python train.py --vocab_size=8192 --norm_place="pre" --positions="alibi" --qk_norm=false --init_std_o=0.0 --optimizer="muon_variant" --lr_head=0.00609 --grad_clip=1.0 --warmup_steps=200 --doc_mask=false --train_tokens=236200000
MLP neurons of a small language model. Each row is named by its layer, matrix (down: output weights) and neuron, and shows model dimensions 32-127. Each number is 128 + 32 x the weight over its row's rms, rounded and kept within 0 to 255.
Before each neuron's rows, "fires before" lists the tokens most often just after its 100 highest values on Wikipedia text that the model never trained on. A number after a token or word is its count.

fires before: "," 60, "0" 7, "2" 5, "8" 4, "3" 4
L8.down564 [129 187 103 117 118 157  97 114 152 192 147 158 162  67  71 110 127 123 178 117 101  79 149  66 146 158  70  97 113 157 175 149  84 120 112  77 157 136 123 143 105  87 144 122 101 149 103  77  86 146 130 152 188 147 123 104 158  98 164  95 128 105  99 173 153 108  99 159 182 174  94 102 130 126 123 126 105 145 156 199 125  84 153 123 200 156 130 183 122 144 162 149  81 154 125 122]

fires before: "0" 18, "6" 14, "2" 11, "3" 10, "9" 9
L8.down399 [115 169 112  91  85 132 148 120  86 157  96 188 148 143 122  97 126 180 158 132 103 138 145 108 118 115 162 125 113 117 126 102 102 200 134  90  77 155 135 164 118 183  70 101  70  79 106 114 125 185 118 181 160 151  99 141 131 133 119 141 164 145 169 108  96 166 120 137  95 136  84  93 162 155 196  85 101  65 187 173 138 142 133  73 102 125  97 122 142 121 160 143 157  92 157  95]

fires before: "==" 28, "The" 10, "===" 8, "In" 6
L4.down372 [ 76  95  93 159 134 103  76 134 122 130 161 126 155 138 205 163 100 124 155  88 171  90  68 113 130 102 132 117 169 129 113 111 155 190 121 162  89 167 128 115 125 138 195 101 126 142 121 119 180 157 171 165 121 150 137 180 134  96 144 162  72 123 138 106 116 120 109  89 135 115 106 137 152  76 118 118 168 197 155 118 106  80 118 150 175  94 110  99 134 136 174 150 135 148 124 121]

fires before: "3" 40, "2" 21, "4" 15, "1" 8, "5" 5, "6" 4
L4.down250 [180 118  95 135 155 120 154 122 160  97 106  78  86 164 113 129 150  60 136 130 163  49 151 108 133 177 156  65 148  94  66 102 166 111 127  94 100 189 161 133 118 110 135 107 100 132  71  99 138 173  88 124 133 111 238  59  90  55  80  67 114  98 125 144 129 163  92 167 180 165 135  93 154 104 149  97 126 136 100 118 100 191 125 132 152 129 111 140 123 101 101 153 153 128 128 104]

fires before: "s" 51, "de" 4, ";" 4
L8.down596 [120 136 130 107 156 127  92 155 136 131 118 141  70 135 109 101 149 136  79  83  58 132 130 137 125 145 168 119 155 182 140 130 158 160 160 155 105 102 157 162 168 115 118 163 103  96  94  93 116 139 132  77  88 151 144 106 123 219 152 134 130 115 102 152  80  70 107  89 106 148 103  96 138 130 101 184 197  96 109 153  67 132 123 101  92 140  94 152 106 132 141 155 142  95 135 188]

fires before: "0" 41, "9" 29
L8.down565 [193 185 110 141 120 151 111 187 108 102 123  90 113 118   4 141 107  88  65  83 184 106 118 145 153 169 128  58 107 166 168 138 153  71 171 109 124 140  90 148 154  97  93 104 136 192 146 120 131 119 123 109 187  97 122 107 132 159 114 165 164 161 132 127 117 123 131 182 135 109 114 137 143 150 179 170 165 184 156 137 139 130 167 159  80  91 145 108  98 173 144 138 108 121 110 106]

fires before: "\n" 46, " " 35, " —" 4
L5.down438 [111 141 142 109 106 113 113 116 124 165 126  75 117  84 161 174 145  97  94 111 101 152 142  65 116 145 113 151 137 133 121 120 173 188 149 108 160  45 118  70 140 146  85 140 189 134 177 106 134 143  76 103  86 102 121 124 115 144 142 144  96  69 136 111 163 151 168 140  96 127 125  89 194 102 159 104 127 136  97  99 133 105 190 138 108 131  90 139 182 165 150  82 129 128 135 101]

fires before: "\n" 47, "|" 11, "-" 5
L5.down101 [123 149 137 175  54 175  94 109  65 150 146 124 166 145 147 132  88 109 113 171 132 124  70 120 169 154 149 157 110  78 138 109  87  79 117  25  90  99 177 135  60 172 101  59 147 172 131  86 110 199 127 124 105 101 126 168 142 178 144 166 143 142 175 136  92 128 104 148 147 174 132 139 101 143 133 136 122 160 127 153 178 126 208 170  94 107 153 163 124  96  88 128 127 142 112  92]

fires before: "\n" 52, "|" 26, ":" 7
L8.down618 [116 136 117 176 104 134 134 103 126  99 158 115 125 171 159 157  90 154 113  84  62 145 151  93  90 127 167  88 116  79  83 130 111 132 142 106 173 130 136  90  76 176  67 116 147 113 136 107 175 184 104 157 146 112  97 117 114 119 131  79 202 109 121 136 152 112 192 151  94 147 201 157 129 160  94 147  89 105  95 110 177 150 134 155 100 154  95 159 157 142 113 117 160 125 138 107]

fires before: " " 36, "2" 11, "3" 8
L2.down167 [143 157 190 171 177 146 127 164 105 157  84 119 127 154  66 100 116  99 154 177 112 122 159  80 122 108 101 129 149 194 158 128 140 158 126 143 125 134 168 166 172 100  95 148 150 151 147 170 144 134 186 109 162  84 119 105 125 140 157 144 118 148  30 116 131 103 125 141  95  52 122 120 115 116 112 206 139 196 124  98 105 123 140 137 122 148  94 108 127 130  95 103 127  83 209 106]

fires before: " " 46, "ten" 9, " of" 5
L2.down465 [120 164 130 172 118 118 130 119 122 135  85 135 106 143 101 106 160 100 150 162  98  74 131 191 117 132 112 126 164 144 132 176 136  93 124  91 101 132  92 161 102 135 102  70 116 157  94 124 146 132  65  96  91  91  98 147 109 138 113 194 147 111 156 101 124 194 132 128 105 133 133  88 196 149 145 117 148 135  75 132 127  81 108 184 129 161 168 166 128 146  91 138 114 140  56 140]

fires before: "2" 30, "3" 19, "4" 10, "ad" 4, "y" 4
L4.down415 [152 149 167 125 120 124 159 124 175 157  57 113 157 155 135 133 177  98 155 129 187 115  86 106 109 120 131  84 106 156 105 215 195 153  98  98 137 140  90 162  83 135 166  72 131  92 108 101 102 114  85  98 117  97 117  80 121 181  91 116 152 126 110  99 160 137 123 154 102 182  96  71 172 104 133 110 128 150 162 128 100  78 154 148 141 167 150 155 130 106  86 135 112 129 128 101]

fires before: "9" 34, "8" 16, "5" 9
L2.down750 [117  60 154 174  87 131  96 104 111 133  88 124 133 133  83 127 124 107 147  91 128 156 110 154 224  92 114 123 163 150 114 161 107 133  72 155  55  97 115 158 120 152 136 134 135 125 145 123 119 156 125 129 109 180 145  89  47 106 101  75 131 193 145 113 216 174 102 162 141  89 130 160 127  63 152 129 134 143 127  81 151  99 141 185 119 158 127 109  97 134 130 123  57  89 122 181]

fires before: "|" 32, "-" 23, " " 4, "\n" 4
L4.down731 [158 159 170 140 117 168 190 130  28 131 159 102  69 151 174  71 117 142  90 111 113 128 160 137 155 122 130  89 151  79 108 112 175 178 131 151 128 165  77 126  96 162  86  79 170 110 200 111 111 111 139  86  97 166 123  79 125 152 123  87  96 191 104 105 106 121 101  89 110 120 224 107 111 125 184 156  89 116 129 100 141 128 146 104 111 140 138 143 146 106  76 117 149 161  75 168]

fires before: "2" 24, "3" 16, "4" 9, "7" 6, "5" 6, "1" 6
L4.down21 [ 77 134  65 125 103 172 146 128 132 151 155 142 125 109 153 122 127 113 136 110 169 168 189 153 107 166 122 133 162 115  69 106 126 131 124 130 137 158  70 147 126 109 113 154 170 109  62  93 143 106 100 205 128  84 156 130 136  62 118 167 127 133 154 164 131 115 131 182 147 145  83 144 200 123 116 146  92 132 193 196  72 148 109  81 148 128 135 171 125  88 163 141 155 171 117 115]

fires before: "\n" 97
L8.down260 [134 128 163  87 134 172 139 133 109 129 120 158  56 183 167  66 138 184 111  84 185 147  81 114  63 131 101 176 103 114 135 147 124 135 176 126 153  95 143 122 140  85 103  91 174 146 210 148 140 121 184  79 121 148  75 167 124 131 134 169 176 130 168 121 156 142 103 103 110 130  99 108 115  86 110  97 126 132 153 135 161 110 147 191  85  87  82 138  70  73  71 133  83 115 132 200]

fires before: " " 66, "," 6, "1" 6, "2" 5
L2.down467 [153 120 112 105 157  73 165 197 124 106 132 129  84  92  15  86 174 124 179 150 116 107  91 131 188 165 141 127 159 118  47 189 143 110 130 127 180 124 121 123 165 119 123 128 108 178 123 186  44 146 134 131 133 121 124 136 103 156 110  66 125 148 112 129 101 187 119 114  93 115 133 107 145 118  82 163 123 115  70 138 154  96 108 112 143 110 128  81 102  81  97  94  95 104 139 115]

fires before: "==" 33, "===" 11, "The" 9, "In" 6
L4.down728 [180 106  80 111 118  94 108 109 139 117  67 125 167 142 142 153  89  86 138 153 148 119 142 113 141  51 101  89 146  84 115 158 131 129 136 148 106 159 112 161 109 172 137 160 157 159  99 133  83 151 107 159 140 149 198  92 112 141 107 196  58 139 143 143  95 121  99 127 121 108 120 105 103 157 143 176  87 148  83 151 141 170  76 173 172 130 135  60 173 120 107 149 136 106 130 217]

fires before: "9" 14, "3" 13, "0" 12, "6" 11, "2" 10, "7" 10
L2.down68 [140 139 173 113 126  81 161 155 140 110  87 115 144 180 133 135  90 176 138  99  96 150 103 100 119 148 108 100 116 121 102 160 118 155 119 118 165 143  92 157 149 146 125 142 149 165  76 132  96 141  95  96  92  68 154 171  98 144 129 109 102 123  82 136 121  90 125 160 135 146  85  60  65 144 106 132 169 154 165 144  92 180 149 108 190  94 122 197 127 119  83 176  97  97 105 116]

fires before: "6" 56, "7" 22, "5" 7, "ri" 4
L8.down67 [136 120  65  97 121 139 136 149 126  61 114 111  82 113 190 147  96 150  94 147 141 160 154  67 181 101 126  86 156 133 129 145 115 103 140  88 134 175 123 180 114  61 116 166 117 144 200 113 173 100  86  73 108 149 127 155 132 179 138 104  78 106 126 152  91 139  77  97 114 110 129 101 155 155 169 135 178 122 109 175 139 123 110 187 109 117 143  90 100 152 101 122 126 145 139 128]

fires before: "s" 51, "el" 4
L8.down452 [159 125 121 117 138 130  19 150 155 146 102 100 128 137 164 133 128 184 149 175  65 179 127 123 110  91  93 136 169 120  64 120 102 184 127 104  86 158 142 133 115 174 129 138 103 118 107 124 109 159 120  33 111 101  96 174 146 168 154 172 134 109 124 180 126 151 112 144  37 109 104 122 138 121 173  84 137 103  92 119 120 127 154 146 124 180 132 162 150 113  73  99 206 148  88 137]

fires before: "8" 47, "9" 16, ":" 8, "7" 5
L8.down237 [124 140 151 151 162 124  98 198  87 131 128 131 175  93  47 113 127 155 144 104 145 110 221 180  88 156  99 113 106 147  97  94 115 102 102 114 162 123 110  90  85 110  76 158 142  79 166  73  67 164 139 102 168 129 149 117 139 143 113 165 131 137 114  73 164 104 156 165 197 139 179  88  94  84 105 119 190 105 160 132 114 160 151  84 107  84 134  96 117  95 138 108 140 104 162 164]

fires before: "-" 49, "\n" 24, "|" 13
L5.down533 [141 175  90 145  62 178 132 144  83 193 168 112 135 174 174 178 146 143 107 152 121 109  96 113 121 169  99 158 132 179 137 156 169 181 175 109  85  99 103 130 118  96 144 181 142  90 136 125 183 115 135  81 143 113  58 111 150 110 112 202 119  96 111  56 147 172 127 127  88 124  67 143 218 134 141  84 112 120 127 113 137 137 125  44 175 114 130 140 119 139 127  94 102 128 139 124]

fires before: "9" 17, "0" 11, "6" 11, "4" 9, "3" 9
L8.down494 [155 155  86 162  63 127 123 167 108 172 129 106  89 163 148 157 157 117  93 134 119 106 140 108 133 120  59 149 154 112 115  90  97  89 124  81 158 142 178 110 153 113 155 136 108  78 148 131 118 142 171 113 141 141 164 154  68  89 174 120 150  84 109 100 147 129 106 141 198  88 121 113 132 186 169  89 168 232 102 149 178 148 143 145 120 131 112 124 127 111 116 132 153 105 127 118]

fires before: " " 96
L8.down112 [113 142 133 152 203 154 146 120 149  88 149 154  90 111 143 111  93 110 150  99 175 153  56 126 140 137 120 115 113 151 167 141 101  96 148 118 161 120 122  85 101 127  61 147 124 119 135 137 148  98 115 130  85  85 104 101 139 118 129 131 200 175 105 146 143 150 114 145 120 134 201  96 117 136 152 183 124 106  16 138 163 120 127 129 166 189 168 160 137  82 128 123 101 120 106  92]

fires before: " |" 50, "." 20
L4.down322 [117  78 169 167 189 138 116  83 141 111 128 156 137 130 119  94 129 133  91 151 151 128 150 159 128 140 117 141 173 141 126 181 122 134 122  74 187 103 159 162 158 201  73 148 155 124  75  84 123 101 109 158  61 101 147 134 170 110 171 168 115 104 144 141 183 170 179 188 126 154 167 139 148 116 169 113 103 143 156 173 138  82 111 192 118 136 134 116  96  72 147 104  60 136  93 113]

fires before: " " 58, " |" 11, "." 5, " —" 4
L2.down194 [185 131 108 117 119 162  85 141 132 169 174 101 108  85 124 112 116 119 119 114  97  98 146 121  78  91 160  66 116 108 114  81 117 104 218 115 160 123  94 211 121  93 140 124 125 126 122 140 130 112 102  99 113 206 118 145 139  86 138  67  58 114  93 132 162 204  61 113 133 137 117 143 105 165 107 123 129 146 111 105 108 127 125 188 168 127 137 132 149 155 149 114  93 149  91  80]

fires before: "9" 24, "0" 21, "8" 8, "4" 5, "1" 5
L2.down171 [153 150 171 166 139 101 128 180 115 167 136 162 144  98 131  53 123 135 125  61 154 144 149 120  87 170 106 140  96 131  84 142  76 165 171 141 224 112 145  93 195 151  55 123 149 117 178 141 138 148  87  95 139 113 127 142 164 142 135 124 118 139 152 126 124 113 175 118  86 138  85 149 134 118 120 118 104 137 152  82 133  55 103 135 105 127 117 129 148 164 143 164  71  74 123 156]

fires before: "8" 25, "7" 21, "6" 18, "9" 16, "5" 9, "4" 6
L4.down609 [ 90  78  80 172 163  78  93 181 108 102 141  89 149 153 113 121 155 154 125 213 119 128 130 139 137 110 125  83 111 147 141 155 139  97  98 143 153  90 114 152 123 136 144 176  70 144 116 117 150  91 157 110 135  72 133 123 162  44 169 182 121 120  98 123 142 152 116  93 125 134 135 107 161 112 132 153 151 127 137 162 144 126  77 116  85 157 190  91  94 152 102 144 197 110 136 111]

fires before: "\n" 39, ":" 28, " |" 4
L5.down495 [117 114 192 108 110  95 121 124 196 160  80 155 133 118 121 112 154 132 149 115 146 157 129 126 140 169 141 111 121 140  95 138 110 102 153 138 133 132 127 139 121 159 105 170 124 136  84  84 151  91 180 136 144  66  95 128  66  64 200 173 115 131 187 148 107  92 170 125 128 137 153 133 114 136 139 119 104 118 162 135 159 157 125 130 136 118 102  90 138 193 142 138  85 190 123  84]

fires before: "==" 33, " the" 11, "The" 5, "===" 4
L4.down551 [133  96 122  96  67 143 158  98 154 174 117 113 138 165 138 166 133  75 165 127 161 163 116 148 139 120 137  89 175  90 147  99 125 146 145 116  90 112 140 178 153  85 128 129 130 133 102 157 100 156 138 138 102 183 133 148 103 100 132 162 139 133 158  67  43  92   0 139 114 118 126 125 143 165 143 178 100 111 150 127 112 114 193 154 159 101 136  98 106 134 191 129 129 142  87 148]

fires before: "." 20, "5" 11, "7" 9, "9" 9, "8" 9, "0" 8
L4.down189 [122 104 137 160 134 206  64 130 121 145 195 167 183 156 172 117 119 117 164 144 170  51 112 166  29 142 161 157 120  96 135 114 106  43 132 144 186 156 108 125  99 120 117 144 124 124 131 124 142 175 144  96 143  52 151 141 100 132 101 156 100  83  78 131 103 100 145 165 122 124  79 112 115 117  75 126 116 152 172 107 129  58 136 161 142 110 144 173  98 125 155 125 143  73 145 143]

fires before: "\n" 74
L4.down340 [144 116 113 149 132 117  97 139  75 125 155 129 135 172 252  98 111 189 156  89 108 129 173  96 159 108 158 154  98 114 150 124  92 140 139 112 128 122 114 148 111  78 149 140  95 157 160 127 185  53  70 109 161 128 113 164 104  86 174 167 134  95 144  91 101 123  80 109 121 147  87 145 126 128 117 172 170 136  90 107 167  75 132 154 162  81  65  91 104 103 113  90 190 123 152  85]

fires before: "4" 30, "5" 9, "3" 9, " by" 8
L8.down571 [138  74  89 167 156 131  87 161 187 134 119  95 148 139 100 139  91  98 128 139 114 181 153  90 104 113 226 146 143 130 142  97 163 160  77 134 122 157 117 116 153 143 132  96 110  95 100 145 152  96 141  85 111 135 160 121  99 142 136  98 169 146 142 203 181 151 109 112  93 129  77 105 127 151  84 120  95 106 104 140 113  88  68 130 117 138 147  98 154 162 122 117 151 121 199 100]

fires before: "1" 19, "8" 15, "6" 14, "4" 13, "2" 11, "9" 7
L2.down745 [133 162  95 101 163 152 157 138 130 130  99  83 102 181 144 140 127 153 172 124 115 119 150  96  67  84 126 124  64 132  83 111 118  72  92 164 126 182 167 107  95 172 132  67 162 233  96 154 128 213 138 152  90 107 121  59 109  57 122  84 140 148 118 123 170  68 110 120 155 164 155  92 221 136  59 179 147 173 125 168 136 127 139 100 161 133 161 147 112 107 134  96 133 119  78 101]

fires before: "1" 18, "2" 15, "0" 12, "4" 9, "." 7
L2.down1 [162 129 132 139  95 167 129 103 206 188  83 129 152 100 120 162 118 140 156  95 135  96 161 173 124 131 119  89 133 118 138 184 112 147  96 140 125 100 168 127 136 155 148 142 118  95 156  71 135 139  98 100 135 128 144 210  95  97 188 154 134 180 113 112 103 107 135 124 109 137  86 146  75  92 175 127 119 100  73 108 165 105 141 140 153 113 109 141 130 133 112  94 141  51 102 109]

fires before: "9" 70
L8.down497 [140 143 164 133 117 108 159 144  96 124  43 184 103 134 130 103  75 120 135 167 139  63 106 115  98 171  88 130 176 114 115 111 113 110 124 135 156 156 111 121 133 125 151 132 133  90 132 138 106 119 105 113 113  69  81  88 134 174  92  78 109 124 173 148 156 137 171 198 139 138  77  85 153 139 154 146  87 127 153 161 126 151 119 139 160 128 118 209 176 137  76 142 112  83  58 146]

fires before: "\n" 60, "9" 6, ":" 4, "==" 4
L5.down548 [124 131 127 147  96 190 156 176  94 141 171 118 104 151 127 150  63 105 103 139 178  95 135 190 176 155 166 108  60  97  87 140 109  56 128 151 136 124  99 131 127 136 182  93 142 161  98 150 112 106 182 115  97 104 205 119 102 130  91 114  61 130 172 156 136 108 207 151 111 110  92  82 102 146 128 183 130 134 180 183 128 158 133 127 139 140 136 115  61 133 130 128 163 170 137  82]

fires before: "9" 46, "1" 11, "8" 5, "6" 4
L5.down373 [155 116 148 215 126 132 133  94 114 166 128  75 105  71 154 161 107  84 145 132 125 123 127 123 131 197 107 118  94 145 110 135 141 110  87 118  75 116 175 143 191  65 139 152 106  94 131 108 124 159 140 115 129 199 151  94  72 168 142 166 121 120  91 102  83 109 140 159 138 154 138 127 124 117 115 165 102 147  77 124 118 124 103 138 137 140 122  94 126  80 116 116 122 117 100  90]

fires before: "0" 13, "8" 13, "9" 12, "3" 12, "2" 12, "4" 10
L8.down216 [110 153 188 105 108 143  11 139 142 161 154  52 108 131 140 130 129 118 210 147 125 131 149  89 132 112 156 169 123 150  97  95 119  93 120 163 154 127 113 174  74 152 107  82  93 173 121 106 143 113 156 121 147 106 127  97 109  92 165 102 126  91 139 176  61  58  92 138 141 129 135 148 112 193 120  55 112 140 199 162 122 164 127 143 152 111 139 116 143 104  75 158 149 128 149 159]

fires before: "6" 16, "7" 13, "3" 12, "4" 11, "2" 10, "8" 7
L8.down97 [126 182  87 111 137 169  75  86 147 106 126 119 101 105 139 166  91 162 129 103 106 145 161 114 118  64 138 155 112 117 199 126 102 119 176 177 144 138 141 133 121  83 119 136 106 122 126  88  83 136  87  93  56 135 116 141 178  60 154 141 124  68 152 100 112 104 128 103 184  98 161  91 122 118 110 102 116 210 175 114  90 133 149 144 154 109 116 152  93 126 118 133 171 122 128 107]

fires before: "\n" 21, "The" 14, "In" 6, "t" 5, "-" 4, "===" 4
L5.down445 [ 99 138 103  99  95  85  98 104 199  92 126  88 106 179 179 134 142  76 141 126 100 150  75  97 155  82  82 102 172 132 149 103 213 155 109 171 173  77  69 112 115 131 143 138 133 149  91  95 118 146  94 151 138 118  89  80 111  72 109 159 138 174 154 142 122  64 133 114 169 115 147 167 197 150 117 118 141 146 145  49 149 140  98 141 145 166 102 151 170  87 168 138  97 141 137 136]

fires before: "|" 70, "9" 5
L8.down309 [175 181 119 108 175  95 140 160 117 151 123  97 150 160  96 143 100  95 131 137 109 187  91 115 111 124 138  91 160 146  92 124 131  82 157 116 146 127 116  85 111 119  63  68  99 106 121 128 123 155 135 149 128 125 108 202  80 157 122 100 151 121 136  86  93 116 199 199 149 115 124 138 117 103 136 146  82  99 104  72 145  74 178 144 135 108 159 118 130 124 143 119 113 160  40  83]

fires before: " |" 70, "." 7
L5.down51 [179 123 145 158 123 111 192  95 216 155 144 152 130 140  74 126 150 117 141 167 159  88  31 173 123  95 106 140 144 112 126 160 128 143 175 163 158  96 108  58 164 135  60 160  73 150 100 111  95  94 146 152  97  79 130 171 103 129 145 134 131 159 138 133 123 143  85 197  64 162 169 106 171 113 104 137 149 146 144 131 124 107 103  85 111 170 153 136 120 152 132 144 125 121 154 155]

fires before: "5" 13, "8" 13, "4" 12, "6" 12, "9" 9, "7" 8
L8.down202 [142 133  62 179 133 200 106 124 133 129 128 106  94 102 127 111 165 181 121 145  97  90 169 128 161 112 102 113 171 113 110 109 117 109 135 182 177 130 108 162 176 151  85 183  94 110 111 131 154 149  95 142 102 131  62 168 116 158 169 145 140 128 143 136  91  81 128 146 115 120 118 119 172 144 166 156 129 179 115 113 129 144 134 101 162 106 119 129 153 109  65 141 103 173 141  65]

fires before: "3" 41, "2" 20, "4" 12, "5" 9, "1" 8, "6" 4
L8.down240 [191 144 116 137 133 129 125 157 138 100  78 109  88 155 111 119 109 125 182 114 187 126 130 117  78 104  77 171 169 121 116  89 169 141 105 210 109 162  98 124 135 108 126 126 166 135  78 142 132 142 134 129 159 105 130 106  78 110  95 107 150 116  84 152 125 124 139 117 149 102  86 118 137 153 140 165 151 142 156 163  73  92 131 156 119 158 136  90 170  69 111 141 110 126 176 129]

fires before: "0" 46, "1" 14, "2" 8, "3" 6
L8.down388 [ 87 187 110  85 139 157 164  90 136 138 104 151 122 148 103 131 115 142 128 151 113 139 133 180  93 180 125 112 150 128 131  96 119 101 118 162  73 122 106 155  98 141 144 104 113 160  83 130 141  95 147 119  77  50  68 183 145 125 125 116 143 121 149 108 130 133  72  52 121 142 130 135 188 230 159 194 133 182  95 110 148 135 165 184 106 119 142 141 154 157 163 104  96 105 152 183]

fires before: "==" 32, "The" 11, "===" 7, "In" 7
L4.down538 [ 67 125  81 140 101  70 116 110 146  86 146 143 142 109 255 157 136 187 126 115 126 156 164 173 122 151 113 128 140 166 102 134 145 165  99  88 129  76 113  95 127 137 136 160  95 124 124  89 158  88 135 147  86 157  98 135 111 131 145 154 191 167  89 137  85  99 112  99 145 135 110 127 149 153 175  98 147 155  84 121 104 121 138 120 118 103  75 105 153 131 140 103  95 130 158 123]

fires before: "1" 29, "3" 15, "2" 13, "5" 10, "8" 9, "6" 6
L8.down429 [119 126 171 184 170 179  24 149 105 102 141  98 115 124 139 149 156  70 131 115 133 137 175 128 155 171  92  86 144  95 140  96 109  90 107 140 119  70 103 104  88 101 108  83 116 177 118 102 119 105  54 117 176 117 109  96 109 171  79 102 155 100  91  66 127 139 117  93 173 111 148  82 136 173 148  19 163 177 158 172 145 137  84 162 152  97 111 150 131 117 135  97 160 135 154 157]

fires before: "0" 18, "5" 12, "3" 9, "4" 8, "8" 8
L4.down644 [122 127 167 218 139 113 129 144 137 121 113 123 112  94 149  96  69 143 146 139 173  85 220 144 155 103 140 102 172 146 151 129 151 147  80  79  83 114 110 117 139 165 133 135  93  89 179 145 115 133 141 130 152 134 140 118 102 111 131 165 117 149  72 134  99  94 147 143 115 103 118 130  79 112 121  92 157 134 199 106 152  47  87 136 103  74 107 151 142 116 114 120 178  84 119 138]

fires before: "0" 15, "1" 13, "5" 13, "2" 12, "3" 10, "4" 7
L4.down680 [159 172 126 121 143 138 173  68 108 104  75  43 143 132 133 136  95  86 162 141 104  68  81 148  99  86  87 165 110 140 125 165 163 133 107 129 102 152 144 122 154 149 110 129  87 172 151 123 137 113  84 161 136 165 112 140 126 104 100 111 109 152 127 189 167 210 116 137 101 149 117 153 170 174  64 166 114 127 146 142 108 166 113 124 136 177 157 119 150 145 143 196 112 108 128 138]

fires before: "1" 31, "2" 26, " " 14, "0" 7, "3" 5, " the" 4
L4.down151 [158 123 130 113 126 108 153 113 178 130  72 155 126 152 140  97 113 213 178 123 125 152 171 117  79 121 101 117 108  59 167 130 126 126 142 120 129 150 121  94 137  86 159 123 158 128 111  80  93 131 132 123 117 164 140  84 139  71  98 103  85 170 112 160  66 120 135 176 167 155 172 103  90  99 129 112  74 140 182 168  91  95 162 147 135  81 138 117 125 181 157 249 104 133 104  88]

fires before: " " 68, " |" 7
L2.down742 [192  83 157 114 144 140 148 152 160 132  84 118 130  97 113 136 106 138 101  84 132 103 106 149  90 156 154 101 119 116 111 139 137 152 106  98 121 203 104 138 123 193 125 118 213 185 146 110 114 128 111  73 136 145 146 158 133 168 136 171 120 126 104 109 158 219 162 137 102 147  96 120 166 151 133  75 174 121 168  72  72 133 148 144 145 158 169 162 120 169 116 135 160 129 148  71]

fires before: "==" 32, "The" 10, "===" 7, "In" 6
L4.down66 [ 95 121 128 142 127 110  85 156 220  89 123 121 125 183 255 176 150 116 154 137 147  78 114  83 185  91 150 161 108 151 116 149 152 158 108 161 127  85 152 134 141 128 145 136 109 140  90 161 164 150 141  88 117 135 140 216 163 118 130 179 110 137  68  79  85 162 141 118 165 166 150 166 155 128 103 104 133 122  92 112  98  83  91 124 169 144 138  75 138 132 129 124 183  90 149 179]

fires before: "9" 60, "2" 5
L4.down140 [160 165  72 100 156 163 162 138 125 145 159 134 170 210  93 139 151  72 105 104 112 171 159 110 131 151 145 129 142 110 121  30 114 145 161 134 125 176 110 112 117 146 113 162 150 110  99 125 178 116 101 176 129  61  83 144  96 130 129 153  79 135 164 146 107 118 151  99  82 128 151 167  96 148 182 118 114 131 128 172 101 216 161  99 185 178 119 150 156 107 153 147 123 135 149 137]

fires before: "\n" 21, "-" 18, "|" 11, " of" 6, "ing" 4
L4.down486 [ 66 190  87 161 132 105 166 159 109  89 136  73 113  90 141 103 133  99 143 154 157 113 182 100 146 180 155 120  98  95 130 156  73 181 131 190  93 156 103 132 158  91 121 102 148 138 132 155 168 123  99 137  97 103 173 135 102  67 140 130 133  80 134 132 140 119 184 131 125 127 133 148 113  92 134 134 185 148  63 189 179  84  89 107 140 106 189 144 171 103 106 123  56 121  93 125]

fires before: "9" 49, "8" 17, "1" 6, " " 4, "7" 4
L2.down137 [125  98 117 150 142 125 117 134  74 126 191 144 119 130 138 138 135 136 108 125 143  94 150 139 148 188 208 164 132 114  60 124 116 108 157 112 147 224 141 110 142  74 124 146 135 139  88 156 181  87 119 139 152 109 102 170 123 167  79 114 109 105 166 158 105 124 132 105 127 116 143 154  51 149 169 110  75 111  81 117 143 127 136 114 158 138  93 161 106 148 136 129 138  43  93 140]

fires before: "6" 17, "4" 13, "1" 11, "0" 11, "9" 10
L4.down303 [ 75 170 190 105 126 127 104 128 154 131  59  96 118 130 117  96 115 120 198  99 114 137 152  76  81 116 114 138 150  89  83 138  97 172 129 170  66 160 134  92 165 106 113  67 156  79 108 155 119 117 157 162 117 160 123 114  87 116 179 111 120 127  39  84 139 174 142 144 124 150 120 163 121  90 124 137 147 137 149 136 171 157 133  81 165 122 153 134  81 133 194 182  97 143 107 165]

fires before: "1" 39, "8" 30, "9" 14, "7" 11
L8.down233 [168 115 158 178 109 116 115 154 121  95 149 116 133  98  63 193 202 134  88 141 150 172  98  67 101  92 122 104 109 149 140 127  90 120 165 155  62  55 101 115 108 121 132 147 128 160 171  98 153  86 109  96 107 128 174 128 124 158  56 130 155 112  93 141 161 159 172 144 156  79  68 114 118 121 138 112 171 166 143 133 168 158 156  93 180 120 144 145 121 124  65 136 167 159  93 168]